Weights of a small GPT-style language model, trained from scratch on English Wikipedia: 5 heads of 32.
MLP neurons of a small language model. Each row is named by its layer, matrix (up: input weights; down: output weights) and neuron, and shows model dimensions 64-159. Each number is 500 + 40 x the weight over its row's rms, rounded and kept within 0 to 999. Numbers have three digits each.
After each neuron's rows, "fires on" lists the tokens most often at its 100 highest values on Wikipedia text that the model never trained on.

L3.up632:469511473521484483495535528514518452522451458497516512463550466442524483589582549520559504455489495483539486493428466518498527485459465460519472532523494478545463541486513551556464443494441543504552561455464490468452474492504487513538548519523579416482445511393543450491431469514477579406
L3.down632:532523511531449521533495558569460449608461505506461544481435448469510504559557465573538441523498425508536491525542500435508482448469494537489514543528486510449490484544462432499516554513524478466492450474489488554498521432499544396483543480581511486465497490564514533510495478540471460526
fires on: "ot", " par"

L10.up295:516539543470501459504480498412536524469510491478461494435497504524450496473444531477503518563465491477504504451586488472519523570471591456507480415554448460328457511528518578486471541547545496543527611539523475468448487492529525517571428472528484464503532510504499455545482531434549536456
L10.down295:471436441496531511552554529494433521454483491547448484556446541532457493476455446482545506459440506477513525472555513468502535578495537460472515530473464460446472522552474516566482529592572453470513494595547495493497472446495433442461510498554448533497504541509484574422496505458559527525
fires on: " of", " C", "c", " c", "and"

L9.up443:505548485446453509492513554585561440513591504496531564524499449536447520527452506541458483546503494541575432502507511529434475463475561522425504522546522494483513488508593544432465435500539518531500508491536488531367521507487500518543525484493436526507480466534465534506491474529474520390
L9.down443:469534465455521518509570439502497402582483426542490580506530518564542495494542461459523449573516466510526502551487461510505593483511506511487482537474490430513499443455478491461506449500505545543512525595484499552532485554506521462530469475502450551568499495509500466421448420450550467489
fires on: " d", "e", "o", "ree", "is"

L9.up386:485479490456504572566444454465539534442505373505495504444508510488463514545510492554539433524498523472538468496448415486522384477511519477470484530535509420502457503525527493547498541475496481454396509482505418508550482589434441456561460404500469481481456480485472463515473481510472493406
L9.down386:457420491509485517440473510430570469495459551538489543526417496411481505462543473556519453526500487515490507524474525444596484501503402491512446532484471543500463503443521508483495516563518471429486539525545476554514490457520494557509528464484534458500540528487480461560589438459489494495
fires on: "ed", " moved", "ated", " found", "ured"

L7.up244:588463489526440527481545464442493492500484486514450554589458489462490491536485525559458479514473508490541470458581444475501531488397509462454552500502516546425466535432513495574513486506542446518556493509501518492380539379465463501488535461481468526559487449516534479430488515531494466542
L7.down244:481555488510525472527519434525544439446522449425504560467490539455544502499558514501606433472530481449522435549499550469509565450574463512558513471480451426556501461523407521477504470514501484522463514537509541566510482538529505493561453528522475483522464515501509473518405504497497469481
fires on: "ro", "o", "ir", "e", " P", "op"

L10.up475:538532479564541497525486496506434482481576532521576493464568469452496431545468483494472389471502468463511542523528537537531504579513504482407476471503407461448499540582511500463453474368516540474500509482462495545514484520508498506483586529515462568537498502507528545476503531500519482479
L10.down475:442462513484531546544524404511494442465484503457465503452544551452524522449530455505467452595531548487455497560487526510486518419522522487507497502455471481475528440472544498557485531556500528472565505450515466436471456481462503447518465513484523548486506506500476480530586512404446509475
fires on: "p", "k", "c", "il", "on"

L5.up457:459521523533544462491537494528467456501476512442519515505538498520522447479538579566487522512529436487479488526498548539468596504588488472502485443452434532450535474536455480465523562480539514456449469545435416529476553533497504530600513481456531494515479442552560473497482543529544483440
L5.down457:569475525460467466550557536514502455506464498504469508498434561522486436551518476542436553438533504487453561519520501473463466449455546490478476468530515465525463501519521416446537520530514491514502460514503474488562488576483492501471490553465549528480500489393484529515557444471516431467
fires on: "er", "on", "or", "ate", "osition", "ower"

L11.up428:515553512491521476496542484464509535510443508525460487472492517516446479483503519556492531507472470443503554573542514488499485496560501464517542461520457498549453512495486519461500484530562490530449525494511465492583519462454540534509442491473588502443500477471520463441480530489570595555
L11.down428:449420476523504501492466520501528485520459482489459540447606560549506495557562482511463468536455489494542444456518519490509482464532560545479488524482499525519552464491524415486505519550519479452466476526550474538597483461583543494540431486468417521494491467501515489443519453528496546453
fires on: " |", " S", "s", "als", " E", " "

L12.up515:542508503467467376479582526464573528429491505517492509470474468468582487507423480479496434501536528524457563431497499483480449476566551521543406440487484512484564514552546544518584510494558494514531473502429471510495513500492535537463516458551538526539480522520520461558468630548527479476
L12.down515:469557513450530490519472503516501587509517469579492511473494498541506498572465453402478556536424522491488485505561534532473472431498545487508481518605481522513503475561533514518504436531480471460470459499561483564467475452552416586511511518496531490482476463484395467504481541518512467463
fires on: " w", "ar", " W", "oc"

L4.up390:515511477499447488512510520498493504497475531459522536461498372568507501465483478506447520479530490490534469551464469601534494457460478513459572508484518427474532504516524447502571510475469460479530511461494533500474564486584454545519481464478555508500525487525436501467501543526535531505
L4.down390:531523499453510477507460479525533527509483540540501539472455456511494495425508494476430554527426465591488473567523484504584496487441476457555412445492533502489514462430521431508581550453452486464512502458446498537488563437483491584534506482472486488426440567490522503530533562518560466577
fires on: " |", ";"

L10.up380:433506497512529461556508468497503417534526505467464529482483527414562458550542455512431559514498555453554483450544496581569476465490569449474482466542491525569540458531472521521519467504604459497568501532480468469560505515526525539555481425523499561505447462569483503519486491468560480476
L10.down380:479461488444493475465479466522561510526498464492523542481484507529500532478481476525471432544552480506547509510560519476492412492466484498565480459526573526483520460456450459392507504486503470520505484507510449556526542505480464503534497486511531500447421497477510445496464555566515495497
fires on: "s", "ist", "ion", "off", "oin"

L10.up163:529508486559554515467487560471487502509486498441553455491533540479478438505429556436472429522511474518541527526503554475434537527461523492446417564456492465544538519538481487550435526449452487451510535480538481434500499458568472472588588510549490512402547457506524462527470539486479492556
L10.down163:497466506504461525528537434523489464489577517530583610420475421466573491510520514538488529506440465464503467502520508536510511478488532449468469471495541528436489506486512420430466532564488496528485412492530546460537479439462499525502468506496444531440474547560456489488544533517454562460
fires on: "|---|---|---|---", " al", "il", "on", "um", " e"

L10.up125:540514533517490403459529527489526453578412524532464479524490497501522499459492456531517460502461424532477440498558453449461457508517490431548490454492469451552497519578550595446532510481537523434598543414528615557471516433523514552505505407476523520533466496507532453551482502477548530504
L10.down125:471530491501444487426561456475490517570541502623457523499499450476501487467471483506540352479491494547498495477528443529454507485478570464579480520528432479493507541562450525477517515469509535515461505546521475549435505558526548512441500491479541547492563496520492430575545529502474556485
fires on: " w", "w", "W", "ew", " W"

L5.up603:512540531467500563509501464539523453491455457551450497572495487548494526442458518540538548592525461412438547512523519412526525537407499556434587507503413479451464469516487542476503520460508521541473521551532519520497479509603565525550481516562485541520509511448512440511571510473422515384
L5.down603:529502505492540453480524575477421513510451518525556568492479471488423513452491500485542440510551536494522526491512531540536500532524522473448464464528446503453439470427599535496520420539573420575476423510459501535461531515543511482511476496454508503551507428552436545525446545476545531551
fires on: "th", " c", "ournament", "ate", " C", "irc"

L10.up238:463448527563429584518456489542548478401485443520448518476529410553538452506505430545522479541535499500499529456528572517437468468544469533473494511448502386459543480520536498481501517434533508507434587565529513480511488541506472505538466435518466504506478531489497434547522486535543471530
L10.down238:534560450489498510534544488430482513507468491505470544426482504463477437483490549487479546499514422533475489563549451513524494493524526526492549522456512485416473495479495546484510561549497483507502573488470446530544493420512509555482494441520490449532561533548516451475391485468545476534
fires on: "ed", " to", "ated", " in"

L7.up534:506462454489452516559454453479432465462447495525529505411485453503507504493491527522567482517562531549499507564453465603527464540433549446426460494473502457569488518482568557540497488457512552514511575530520515479475451523490492546591519486467459494445504543450479473514503498528562498454
L7.down534:486467479517574468520493487488483567539515466503517451552511541512532495504478541531456536493524508499492494544537493462553505480480492486521512505523506539424510609533425439470524502548464463503435509521480554573494539510493501449436476486512528518528446399475452476474534527475489553489
fires on: "ic", "an", "ad", "ot", "t", "c"

L9.up97:541508518497516498487474513556449520516445512557575569590545488485492565537520548557482558554475553464518480511567537533544572502465593438474502504466466520480483456499530527504461535502480547427548491470530503424494616539536510453493509550568492457454521604486485496512506482491517467480
L9.down97:525493502560535525488514476480475488469436464515576455420569539526459506510493531532577487447484513559422466548427471491480458533586496510447570456597538465560485541437519469477569466454489482526389472464492538517511460524517472520558533463465499492475461521483498498587518491456424500492
fires on: "id", " such", "ate", " other", "ern", " former"

L3.up454:441445476480462522441531483488482558568504489513467566482552506556504463455479463513481523445503561552540538518458501453535503524454460535500541542525507464485504531503525524477529521481479538484567553432457516437525577475570487490564502497486530491481532496515458520503526515488508496455
L3.down454:581567511549510464454442499461509518442462472497488547463528470544520449556484518497513495482435484581505460510534486477478529566394465435499482497467559524486523505478466499511547561421463413530524504495451531500536591416495554537565502508496520497485459524535506484560583534436520458553
fires on: ";", " |"

L9.up551:540438527504586454547479475444494452514478493572550530545460461495461551519539574459468448495505493450514483466456582486541495513470560460434437471521561498438494500494543542448459467514511436421429421480486458473482503436414491512443536481460401460552517528499505510551502474528495485549
L9.down551:491529532457546501497489482530517501471462507489494408507542592519481544480490442461385428522456494515381502479491515525505464547505449433501462556494550524566534485534455540538493564546505500468533483461486476455514531499556539418428531465481523467487531505479474518488561451538487448487
fires on: " s", "m", " g", "g"

L9.up261:511490492504447487522511496478576436553490479469425521512429553508494463489549510506461542523552450541427586478448453433492551479471478511462500482531472470531569506544542478516468448459503446456560547459451542510532464478537524498506519525492524523531421471530476512492521451545474453494
L9.down261:525519437542540539528585496526545495499484463499489440488452531471463462522400512479458536460481526490617451481422531496440541540507481549507557571516492508476512442426523573540525465524473441546453508475538432565504501431487496512496466460514515468534490537436542497447446511507458480434
fires on: "ed", "er", "im", "ist", "ing", "or"

L6.up200:547502489446494481491450431481455485483445500510546488494477510509548453574467504486528496559470553564525544477511448539543488482518543514486413517458442469560508505486459523514454468496506458484487480526561438454514493561479515466537481453494528439487441500532609546515489506512597483472
L6.down200:435541511500471530444429572480512452507540492494519528498472515534504446524519496496463492506502483529525530433505526523422537542463457540539495468461576545552512473441466520513506530509502540460392420547510486519481501449477512528450486494535508521531485504491474436507466542462547462523
fires on: "\"", "ur", "est", "ult", "ular", "ant"

L7.up147:476468554503430511538567540547448462481460472435466482507408508508528505532530489489438550474491497518413450500464496446489522479427464498489489478448553450456486526488529486521495526510510493452476553517493597490513434497571457559485544478550526595527481502500501499584464525578473578531
L7.down147:492496538485498473532529546493579530496466491526456452567518484454495459527465459512444526517476619565526546399485511541491485500520482498506526470522455545511470475469516502490483419466447460577526551544537431467566507466531487457502445560484481489477557443459499508472574442528532561457
fires on: "en", "on", "er", "or", "for"

L3.up183:550474530510457451491539481465527474471506487540510518532476511436546521415419569466470539520498483452571506530529517469502522453443502466539515578448513506477494477466418474442530465509582504488510483590552433509552527521413517561509504529503507473531496529565528545446522397532464538506
L3.down183:537485529470495489531551532517535564479461485533541472536509551482520451513529471468449524513582449523547471471534475479495569532437556497458511464510597476473497450538561431497502529437523545438463529516481485402518410483518506549471522449502477479526466496498498455511526415500470436494
fires on: ",", " and", "s", " also", "ically"

L4.up434:480501474503484511614535421459492467534462526537505534511553451500563558482511472575465501516516520520481486505512481506520492442529570509374507532491474523557524490512471540518445489543530477501576405465535536546431509447462536451445547381507555486518448465516446592484521535480523565457
L4.down434:504531461456463475483522528502506425486522545519466575513512520493547517483560451570510535543571462533529476503483487504543544420497458450493493504457506507480437437475498506540574531473513552448476478568520538541559430500479499509509450521455496509496425456493557504552596523482540410493
fires on: "ist", "s", "ography", " song", "ograph", " As"

L9.up635:470548525452538471548491548486494503406531521513424467523511470518463444555490513463527540495498519420493520467520511501439536436500530484455584519495488472509538535550530568456438510506495529518475562566506496518603516491559551541512502444484484596443545470534471503463537466524454552525
L9.down635:555494530488539523470532522516499526509451515495506544436592544524467519490490486442478504553482455566512460488533499455533535528487590519555529425494537480544548461527497518460517502470459468474524487487423457360561477499507531557481497590527525594549565490506547465415446496503525476473
fires on: " |", " ", ".", "en", "com"

L11.up194:566441511536509457493506472569497495503492491503456482588510453451499448569488597458479522518548524499496509491412493451521537491467464492426470540432502511431505495469500496457444479523516533502537445507511569420488553516576508558465467447488506469476565527478548414452494469498466527487
L11.down194:519444429529571456490445582525505445550491548505516481524502470482518541442475478462489519478429461513542505541517522526589514475507512526524509467499529511505492530487553527477523481503534520474425537441446509402518500460452518447492485493542494475397467534516476560512487467442536497505
fires on: "a", "r", "n", "A", " a"

L10.up203:538517490496553545531561459481507565471567469532439485515467550495485515419519496459482489519429493438568496573515518501482636465551498504465511558467471518495566481510492459550504490500483517503444433541518528482531482515536546508386554538542411482527483550551526508436524484507484496487
L10.down203:555504621509438551474507411539542535546402467477458462546527436466470394521503490486511493503496510517493454456472472534546501441470459449502453521527493501488485588568468486532407503504440535488558470478467430508498455528490524484480498533514459527510464511499496516527544527509459593505
fires on: " and", "y", "s", "le", " we"